From a checkpoint of a small transformer trained on Wikipedia: 903M tokens, 6887 steps.
MLP neurons of a small language model. Each row is named by its layer, matrix (gate and up: input weights; down: output weights) and neuron, and shows model dimensions 144-207. Each number is 128 + 32 x the weight over its row's rms, rounded and kept within 0 to 255. A neuron's up and down rows have the sign that makes its largest values positive.
A block is one neuron, or neurons of one layer that tend to fire together. After each block is what it responds to, as a language model described it from the Wikipedia text at the highest values.

L8.gate371 [ 74  89 181 157  86 155 131 167 129 148 139 151 113 140  94  90 123 170  78 108 125  83 178 149 197 149 123 133 149 133 132 110 125 110 120 136 115  93  62 142 112  84 127 127 134 140 141 137 193 127 124 143 166  85 143 136 111 132 167 126  91 113  91 150]
L8.up371 [108 111 121 131 146 123 188 145 110  74 165  50 118 114 142 112 158 192  86 167 139 146 161 104 164 131 110 117  71 112  95 151  59 106 159 140 145 110 102 120 139 117 104 125 150 100 134 128 126 111 148 117 173  95 176 110 123 113 186 152  99 129 133 135]
L8.down371 [ 47 158 190  64 172 136 175 144 142 129 125 111 161 183 183 151  86  29  79 139 147 106 155 107 124 161 119 105 129 176 184 129 122 117 164 167 162  82  76 126 119 153 162 130 116 105 124 123 141 156 188 125 100 146 160 138 156 113 141 114 176 151 139 146]
Description: Music credits and performances. Tokens inside music-production and performance wording, such as personnel lists and recording sections: back(ing) vocals, lead vocals, string overdubs, debut.

L8.gate654 [109 136 217 131 122 146 103  87 130 122  99 157 142  94 100  87 125 112  97 141  66 136 116 114 122 115 118 185 124 164  95 125 159 104  79 113 155 162 135 129 137 125  76 109 202 114  96  62 126 115  83 169 156 119 123 139 182 179 127 113 108 108 154 122]
L8.up654 [102 106  85 141 131 113 130 149 155 113 109  83 115 125 123 159 122 102 109  70 143 187  84 127 112 160  95 133 170 125 127 118 134 136 114 101 196 131  82  47 115 159  81 115 185 120 133 120 112  93  97 120 112 105 131 145 131 147  94 119 123  97 188 104]
L8.down654 [120 158 103 171 114 126 135 105 127 156 124 189 131 222  84 142 106 114 110  81 152 153 124 140 117 111 156 120  99  95 119 158 131 153 106  67  40 152  86  92  85 100 165 170 166 113 105 114 123 123 132 163 102 133 169 165  91 144 103 112 163 147 186 138]
Description: French-style name endings. Final word pieces that complete French or French-looking proper names of people and places, often in tables or lists, e.g. Laurent, Sylvain, Provence.

L7.gate135 [ 99 116 175 147 154 135 150  37 203  73  60 133  97 126 153 109 143  86 158 164 179 146 173 166 184 119  65 160 124 128 150 109  69 100 133 149 150  27 108  88 118 107 140 156  97  79 153 183 144  68 121 146  82  99 121 108 116 121 157 161 169 126 151 161]
L7.up135 [145 134 119 128 125 197 136 116 114 139 123 102 155 143 183  96 185 101 159 130 125  91 111 131 130  94 173 140 147 211  78  96 115 137 176 171 171 164 132 105 126 166 106 145  81 134 146  96 183  81 164 119 163 100 142 142  58 154 116 167 112 113 134 157]
L7.down135 [121 130 146 107 147 124  94 162 181 132 139  76 124 148 166  91 143 119 131 115 142 129 118 152 131 153 131 173 139 125 128 136 107 140 141 186 106 143 197 145  94 127 111 155 171 114 221 155 160 219 133 108 132 131 134 154 110 141 122 118 112 174 229 121]
L7.gate345 [136 102 155 111 130  97 167 115 146 111 179 105 163 116 129 140  74  99 167 167 119  96 120  56 128 105 132 167 141 131 173 135 155 150  96  95 145 128  82 148  99 122  85  86  82 124 167 150 103 121 150 103 116 114 133 128 102  95 154 189 132  76  72 160]
L7.up345 [102 135 131 186 143 131 102  90 111 108 157 191 172 143 167 104  74 158 167 149 124 110 124 154 123 138 159 115 111 106  60 172 139 103  77 159  82 154  72 172 159 155 131 168  94 146 178 112 167 118 112 128 126 123 130 153 137 168  83 143 139 140 115  98]
L7.down345 [129 129 120 147 126 130 155 137 120 167 149 123 168 158 103 123 103  97 136  77 133 104 120 165 112 137 150 185  86 135 190 102  92 158  88  89 141 133 146 108 155 101 169 122 128 122 229 127 124 142  77 103 154 111 110 107 124 138 136 103 120 146 161  98]
L7.gate459 [144 180 150 169 165 141 170 177 171 202 132 119  85 159  97 135  94 118 128 137 131 160 131 147 128 102  89 114 147 135 151  48 158 192  69 140 105 127 122 116 110 142 152 146 108  84 137 109 119 161 152 118 164  83 120 161 108  35 156 180 114 136 154 140]
L7.up459 [148  92 189 106  90  80 149  76 111 134 120 152 120 158 167 133 112  96 121  46 146 147 110 155 145 100 161  21 150 130 117 114 138 115 130 108  94 142 109 103 119 138 147 124  84 137 161 111  92  88 150 103 144 122 138 111 159  61 115 160  85 116 129 172]
L7.down459 [104  95 127 120 124 152 114 131 109 143 129 116 149 194 104 115 148  81 157 121 120 183 108 150 122  39 100 150 193 108  94 151 146 143 145 140 163 116 100 137 111 127  39 163 109 130 139 138 167 122 147  92 114 156 108 136 129 181 145 134 104 155  94 117]
L7.gate710 [109  89 127 124  84  99 108  77 134  51 178  77 133 146  85  85 113  89 123 156 116 111 196  55 105 146 133 118  54 102  96 130 119 176 130  84 123  98 131  96 127  88 138 128 118  95 196 161 126 111 110 121 110  97  51 133 152 118 169 136 122  72 146 143]
L7.up710 [127 132 134 186 179 119 140 176 110 134 121 107 147 174  93  92 153 137 151 160 113  76 177 111 141  90 151 132 191 140 119 162 100  28 203 167 123  79 132 180 100  84  33  99 113 116 140 184 144 153 118 120 128 126 156 139 132 152  82 139 179 104  61 115]
L7.down710 [150  99 103 131 166 131 133  78 112 145 100 126 164 142  94 192  90 167 149 106 106 138 123 105  97 106 137 168 148 130  98  66 105 129  90 128 144  85 130  90 124 107 102 148 139 148  98 171 121 159 129 148  84 189 122 125 123 122 116 156  89  94 187 116]
Description: Finite verbs after subjects. Auxiliary and linking verbs right after a subject noun phrase, mostly are, were, is, has, was, as in "Most of these were".

L8.gate78 [124  83  95  98 119 120 154 139 162 119 145 115 100  85  66 103 124 101 207 160 168  97 114 136 154 137 115 156 186 151 103 157 144 142  79 122 188  80 119 139  73 139 144 176 180 181 138 165  76 149 180  80  83 149 139  82 207  98 115 180  97 120 110 100]
L8.up78 [117 131 153 101 143 126 214 126 102 112 149 125 104 117  48  77  85 154 154 154  62  99  93 153 191 164 124  91 127 133 117 114  93  94 129 160 170 105  94 114 117 161 126 144 106 184 144 202  81 138 143 111  58  92 164 144 132 135 123 175 148 168  92  72]
L8.down78 [106 131 108 142 132  59 118 146 146 136 156 126 149  76  80 151  90  35 145 149 167 154  91 149  99 137 178 173 110 166 121  87 200 160  85 115 125 130 128 129 107  66 140 136 144 178 144 131  70  95 115 120 145 126 135  88  93 147  92 108 104 106 155 139]
Description: Verb after person subject. Auxiliary or linking verbs (was, is, became, being) right after a named person or he/she, often passive ("was captured", "is released"); also first word-pieces of names in sports rosters (Go|bert, Kl|uivert).

L12.gate80 [142 145  79 106 154 115  98 116 138 185 121 136 141 134 126 103 136  62  37 125 111 132  97 164 140 142 125 141 162 154 188 159 154  87 111 147 149 136 160 108 161 154 144 167 168  82 106  94 138 119 119  95 123  57 170 112 156 109 101  96 105 147 111  88]
L12.up80 [ 86  42 180 172 124 141 128 149 143  99 155 146 124 100 112 135 117 111 164 108 116 143 147 133 127 130 122 109 101  95 172  85 163 139 146  81 101 147 139 137 118 122 114 130 115 163  95 165 130 146 120 133 103 134  64 141 144 157 160 120  78 125  64 128]
L12.down80 [123 103 117 147 115 158  67 118 144 104  85 114 173 130 144 119 153 171 178  95 102 154 125 123  72 120 128 107 144 146 161 116 114  92 159 112 132 110 132 130 137 141 106  90 110 104 121 124 143 153  83 110  93 159 100 135 134 178 125 150  71 138 129 141]
L12.gate237 [107 150 157  89 161 175 108  91 124 125 133  93 124 216 144 126  78 112 158 140 131 141 130  71 168 109 131 116 189 148 145 179 149 105 108  94 109 124 105 199 113 128 132 152 104  93 161 137 126  87 134 147 134 143 188 158 105 155 124 129 144 122 102 155]
L12.up237 [166 148 104 122 168 128  92 159 103  93 119 132 112 105 148  87 127 109 144 183 138 167 150 172 125 108  88 131  94 124 102 138 106 151 119  97 171  84 103 124 204 164  88 184  96  96 142 127 115  73 153 183 144 114 168 110 121 138 133 169  50 106  68 200]
L12.down237 [157 138 135 103 143 140 122 140 154 156 119 132 118  73 164 164 145 164 142 105 126 146 155 155 165 120  80  58 138 135  72  79 145 150 114 115 142 163 106 106 156  71 105 147 106 101 141 228 102 119 186 141  94 161 133 112 142 115 102 166 166 139 117  92]
L12.gate343 [116  90  95 215 109  96 152 106 128 112  88 125 141 177 115 119 160 118 141 137 140 132 173 122 128 209 160 105 130 151 105 146 161 123 138 150 139 152  94 118  77 125 103 110 106 114 172 136 132 138 172 111 138 128 110 124 176  73 116 197  81  81  25  81]
L12.up343 [128  73 140 104 155 150 125 116 120 121 124 132 134 131 110 137 144 131 111 137 160 101  99  94 129 107 135  89 110 129 178 133 101 160 104 186 157 127 154  90  85 140 103 129 145 153 159 102 121 116 152 147 142 165  79 100  96 115 159 127 102 111 125 190]
L12.down343 [156 109 155 157 119 133 147 142 125  98 163 144 138 124 132 157 128 132 150 142 134 126 184 173  88 156  94 151  89 177 138 104 151 130 102 110 145 105 125 138 160 123 162 182 137 117 144 171 148 131 141 127 119  93 103 178 135 105 199 115 136 103 106 109]
L12.gate536 [121 107 142 134  98 115 184  90 126 116 123 139 139 102 131  98 129 136  93  58  55 110 132 103 136 163 111  70 109 145 201 184 143  87 107 118 158 166 135 144 131 117 138 134 189 104 113 128 130  86 108 111 164 101 117 147 117 128 120  59  94 139 118 150]
L12.up536 [126 119 148 121 121 147 137 179 158 118 112 135 133  65 148 168 100 101 179 105 102 133 125  98 143  66  88 154  97 151 159 129 130 113 145 118 103  86 150 146 154 149 121  26 130  82 175 124  80  94  91 123 143  97 151  80 157 119 148 165  57 115  90 152]
L12.down536 [130 104 115 115 124  97 114 125 120 147  75 121 122 159 114 138 102 117 117 118 163 139 133 124 122 130 161 140 119 148 141  95 125  73 144 176 124 144 128 116  69 140  98 123 176 159 141 159 159 128  89 134 163 123 135  79  80 129 126 111 173 131 109 131]
Description: Start of a title. Opening quotation marks, parentheses or line breaks right before a song, episode or place name begins, e.g. and "Lighters", Episode: "Chapter.

L12.gate53 [146 142 142 108 132 158  71  55 106 155 138 108 165 133 114 110 147  91  73 143 160  97 108 140 170 112 165 111 122 150 142  42 160  71 121 133 184 123 106 109 145 137 189 121 100 105 177 159 115  90 134 124  81  72  95  87  75 140 136 129 107 136 146 186]
L12.up53 [143 116  52 137 125  95 154  79 181 176 163 142 156  61 126 125 158 141 143 100 136 141  80 137 101 119 114 155 114  95 182  98 110 171 123 125 153 114 148 102  91 149 105 166  95  91 132 111 121 148 134 139  81 131 132 126 147  30 152 178 111  78 138 160]
L12.down53 [ 90 125 139 152 186 142 125 133 112 109 106  81 173 139 101 118  53 133 108 147 138 127 116 116 154 113 137 108 183 108 138 163 121 113 139 139 192 114  93 137 136 137 154 184 129 117 179 138  61 166  83  89 142  98 141 169  91 122 128 124 106 121 162  89]
L12.gate136 [147 124 142 190 148 108 117  96 175 139 155 101 149 101  95 139 122 145  98 122  83 158  96 166 172 120 138 198 210 190  93 197 119  97 113 196 178 119 101 176 137 195 140 138 108 214 160 127 181 144  88 126 150  60 120 157 147 119 156 118  74 123 125 139]
L12.up136 [ 95 154 107 122 114 125  69 131 109 198  69  79 166 137 134 123 193  96 145 172 114 102 153 105 131 124 141 135 164 151  60 140 141 105  83 182 127 107 128 142 114 134 129 128  85 155 144  98 125  55 166 122 155 132 108 118  63 120 167 157 108 108 132 157]
L12.down136 [153 178 121 201 128 132 131 142 152  79 135 142 127 148 128 116 120  97 174  81 178 174 122 146 118  53 178  92 169  89 100 112 151  88 128 167 104 119  86  64 110 166  81 127  94 124 155 140 122 167  89 119 115 107 175 143 168 104 145 112 107  91 163 138]
L12.gate766 [ 80 130 180 156 114 124  92  86 132 156 159  91 103 139 145 146 162 109 167 162 162 109  19 107 161 176 166 209 157  92 181 100 174 143 105 133 103 108 200 125 142 122 120 149 162 151 139  95  96 118 135 147 127 108 138 168 112 135 102 119 169 127 116 130]
L12.up766 [100 178 116 172 125 157 156 162 156 142 171 127 109  77 121 140 135 144 139 176 143 117  92 111 195  97 131 136 230 158 136  71 146 181  95 114  88  77 122 145 106 188  99 103 132 128 126  90 102 163 140  88 100 159  79  52 142 152 143 145 113 143 123 164]
L12.down766 [135 162 149 105 126 135 158 139 136  82 116  95  87 120 101 101 157  94  97 120 152 132 116 110  96 125 106 146 137 183 172 124 148 125  98 107 125 164 130 153 130 137 153  88 175 153 204 122  96 116 186  65 164 120  62 149 160 173 137 116  85  79 150 134]
L12.gate770 [169 125  76 160  76 104 166 148 199 122 155 130 143 112  91 139 189 144 123 142 142 137 149 170  86 102 121  97 185 118 147 129  83 160 123 184  70  84 124 112 107 119 140 187 185 155 125 134 144 159 147 195  93 165 151 123 134 129 163 113 167 111  77 130]
L12.up770 [128 140 159 157 106  65 104 111 157 129 183 113 127  99 155  91 133 136 115 131 147 123  82  94 129 127 111  90 151 142 169 116 125 187 124 127 152 136 150 110 115 178 140  77 149 106 131  78 106 133 187 118 148 139  92  81 137 121 173 184 176  76 133 165]
L12.down770 [166 105 138  93 127 157 141  74 138 147 142 101 164  61 154 140 128  62 102 173  89 137  79 118 156 135 124 136 123 127  70  83 141  99 109 142  99 118  68  76 144 200 112 169  71 100 143 175 128 109  90 149  74 105 153 164  81 150 114 112 150 116 124  60]
Description: Passive "was" after subject. Forms of "be" (mainly was, also were, be, being) after a person or team subject in biographies, introducing passive events like was traded, was appointed, was named.

L12.gate27 [134 144  92 132  61 113 105 120 125  84 123 154 120 133 188 112 160 113  66 136 125 131 150  69 173  98 112 203 139 165 134 136 152 125 167 146 131 129 158 129 112 130  85  94 117 198 106  89  89 130 142 126 101 149 190 145 138 108 179  95 110  90 122 166]
L12.up27 [181  88  80  97  83 157 185 131  98 144 123 123  70 126  97 147 145 125 138 101 178 180 162 125 181 115 100 135 124 140 124 156 167 146 108 110 113 141 152  63 133 100 129  69 124 156  78 160 137 124  76 195  98 159 146 142 152 116  91 190 150 147 139 141]
L12.down27 [ 78 143 197 118 125 128 118 120 125  86  85 139  99 121 156 144 147 197 120  81 188 149 118 168 173 190 181 149 126 173 162 141  79  92 102 124 113 204 104 126 163  94 164 124 112 123 170 129  79 146 138 144  84  90 136  92 132 130 137 164 135 133 127  98]
L12.gate205 [140 109 107 200 141  82  83 127  59 128 113 142 114 181 150 189 153 149 123 117 172 126 128 100  76  87 153 151 113  92  70 148 130 152 145  64 151 165 121 139 117 104 109 137 165  70 155 104  94 141 143 151 170 109  97 133 211 124 138  58 210 133 104 148]
L12.up205 [110 135 151 171  96 127  86 136  84 110  93 138  81 166 141 128 145 100 135 166 155 140 159 121 140  84 163 106  93 126 154 180 121 175 136 120  98 132 133 144 178 126 155 147 130 122  89 151 106 161 136 184 119 107 190 141 138 112 143 145  87 172 119 191]
L12.down205 [200 132 189 182 158  53 139  77  98  95 177 155 100 108  98 118 141 139 150 127 119 137  91 118 133 116 102 111 153 128 162  98 124 143 129 151 111 143 147 134  50 169 156 113 119 153  91  72  85 124 107 102 122 121  98 146 145 107  89 104  97 149 123 152]
L12.gate272 [110 130 106  99 113 174 151 138 170 142 122 120 123 146 124  91 133 113  77  89 119 134 116 125 126 117 144 110  95  97  96 165 135 149  84 157 126 184  89 105  16  94 105 115 112 110 108 163 152 133  81 149  74 149 131  77 101 139  97 107  89 109 203 158]
L12.up272 [ 81  83  79 115 108 145  91 111 185 140 185  97 157 202 108 140 122 115 107  70 124  93 130 145  80 137 144 180 121 136 134 161 135 114 130 119 124  73 125 115  72 154 168 105 135 100 154 111 147 152 159 104 123 134  96 136 127 171 135  78 149 129 166 168]
L12.down272 [143 114 184 131 138 168 135  92  86 114 137 181 150 129  85 117  90 116 163  70  87 175 107 145 106 109 138  96 130  72 186 149 111 128 124 141 108 102 126 160  90 162 138 103 155 144 152 185 135 114 111 123 140  89 127 109 157 155 113 109 177 176 126 154]
L12.gate523 [136 154  89  98 112 113 132 167 104 152 112  61 130 114 105 164 170  83 140  89 154 171 111 120 114 105 119 113 132 144 150  63 120 107 163 103 221  76 101 158 163 148  84 100 177  69 119  98 119 129 117 127 137 174 148 117 151 145 118  94 102 130 120 206]
L12.up523 [ 88  60 128 120  99 101 143 115 184 145 115 116  70 136 149  85 182 168 115 129 137 181 117  93  73 125 113 136 139 140 118  94 116 133 162 112 188 153 196 126 100 141 108 102 111 153 132  89  96 135 140 150 148 168 103 129  90  97 129 112  71 110 137 147]
L12.down523 [161 141  96 153 138 160  99 118 153 109 164 150  89 178 144 105 103 140 119  93 146 122 196  98 130 116 129  85  87  87  91 108 107 119 143  98 154 145 127 136 101  95 169  94 133  32  89 150  92 146 142 145 145  83  95 145 173 111 132 136 138 106  45 123]
Description: Personal-name word pieces. First or second piece of a person's given name or surname, often in tables, lists or results, such as Ra(hat), Sylva(in), Tariq Fa(zal).

L7.gate220 [170 191 135 137  85 117 102  64 163 106 140 131  72 197 173 109 116 120 128 134  86 102 180 140 164 154 125 175 111 140 108 157 109 119 110 104 173 146 149 110 173 103 153 129 120 188  89  57  93 140  82 109 130 145 122 140 130 187  79 198 181 143 113 121]
L7.up220 [137 139 104 157 119  81 120 140  80 100 107 153 140 187 141 102 103 116 110 101 161 112 190  97 119 101 120 163 100 125 199  71 156 104 111 140 120 104 186 161 158 154  86  99 125 141  97 131  98 126 140 120 192 175  88  97 196 120 136  89 183 134 176 174]
L7.down220 [ 98 149  87  86 141 100 171  48 118 138 169 151 130 131 162 117 137 147  96 110 128  95 124 146 180 136 111  73 145 155  93 121 178 159 169 123 145  71 156 142 105 195 125 107 136 118 104 137  87 160 126 143  99 128 122 162  71 129 136 100 139 144 103 118]
L7.gate257 [126  99 121 165  90 126 145  73 182 143  91 114 115 172 171 160 136 100 107  99 175  63 179 150 143 110 144 108 152 133 139 115 172 151 134  83 135 173 160 142 143 110 158 128  97 190 126  89  68 168 127 121 193 108  96 154 189 137 154 113 153 239 128 143]
L7.up257 [154 137 128 103  82  65 155  90 134 163 142 168 149 148 164 142 109  76 129 129 131 133 153 146 180  98  68 138 123 126 159 173 158 138  91 112 134 165 209 217  98 142 163 130 119  84 130 140 117 112 125 163 196 144 133  92 108 121 122 127 158 107 109 127]
L7.down257 [ 88 112  99 203  70  99 192  99 120 107 145 110 162 149 117 132 168 199  70 125 164 154 141 157 164 148  85 124  79 172 111 161 148 160  85 107 147 115 139 146 131 140 140 180 163 161  95 137 123 125 154 165 167  98 154 131 121 111 143 103 113 145  78  99]
L7.gate304 [147 137 155 156 165  95  84 109 139 112 176 190 138 168 159 167  94  80 107 121 200 102 177 114 155 149  89 128 139 126 134 190 156 152  85 114 158 139  84  90 144  90  80 109 129 161  35 140  75 112 130 144 135 100  76 152 166 154 150  99 125 123 168  58]
L7.up304 [160 178 180 130 149 114 167 119 133 155 114 108 141  82 148 124 155 124 149  61 142 154 177 138 186 143 136 110 125 121 124 151 179 181 131 169 222 172 141 101 107 183 176 119 141  70 123 135 126 137 111  81  98 135 151 143 107 134 122 124 140 136 136 134]
L7.down304 [ 97 125 103 136  68 110 172  82 176 136 149 129 124 104 100  60 148 126 108 131 157 105 185 149 185 103 151 151 146 124 143 120 118 103 166 191 134 162  47 203 160 128 139 112  72 118 105 162 121 155 131 124 109  80 152 100  88 119 181  89  85 106 101 141]
L7.gate795 [115 141 116 111 116 135 108 102 173 169 151 112 126 154  92 151 132 145 129 115 139 125 163 141 129 130 135 145 159  84 119 123 146 114  75 107 144 101 207 113 171 123 106 124 103  94  53  60  96 149 114 130 131 167 108 141 173 133 121 109 118 160 189 103]
L7.up795 [ 94 121  77 113 145 120 121 165 135 138 117 153 121 147 132 160 117 177  97  90 101 194  98 100  99 192 187 151 193 103 178 151 174 143  70 151 167 168 161 105 150 128  88 116  69  99 143 143 118 149 143 176 169 162 167 194 198 144  91 119 108 110 163 112]
L7.down795 [145 166 143  79 159 132 140 102 122 126 122 124  47 106  77  82 117 110 124 144 137  87 141 110 129  98 117 125 149 138 182 184  93  96 152 165  84 123 100 138 141 125 155 141  93 169 143 163  77 149 100 117 183 156 141 139  86  88  97 165 142  84 154 123]
Description: Female first names. Final pieces of split female given names before a surname, as in Syl-via, Em-ma, Kathle-en, Ali-cia, in casts, rosters and lists; sometimes "women".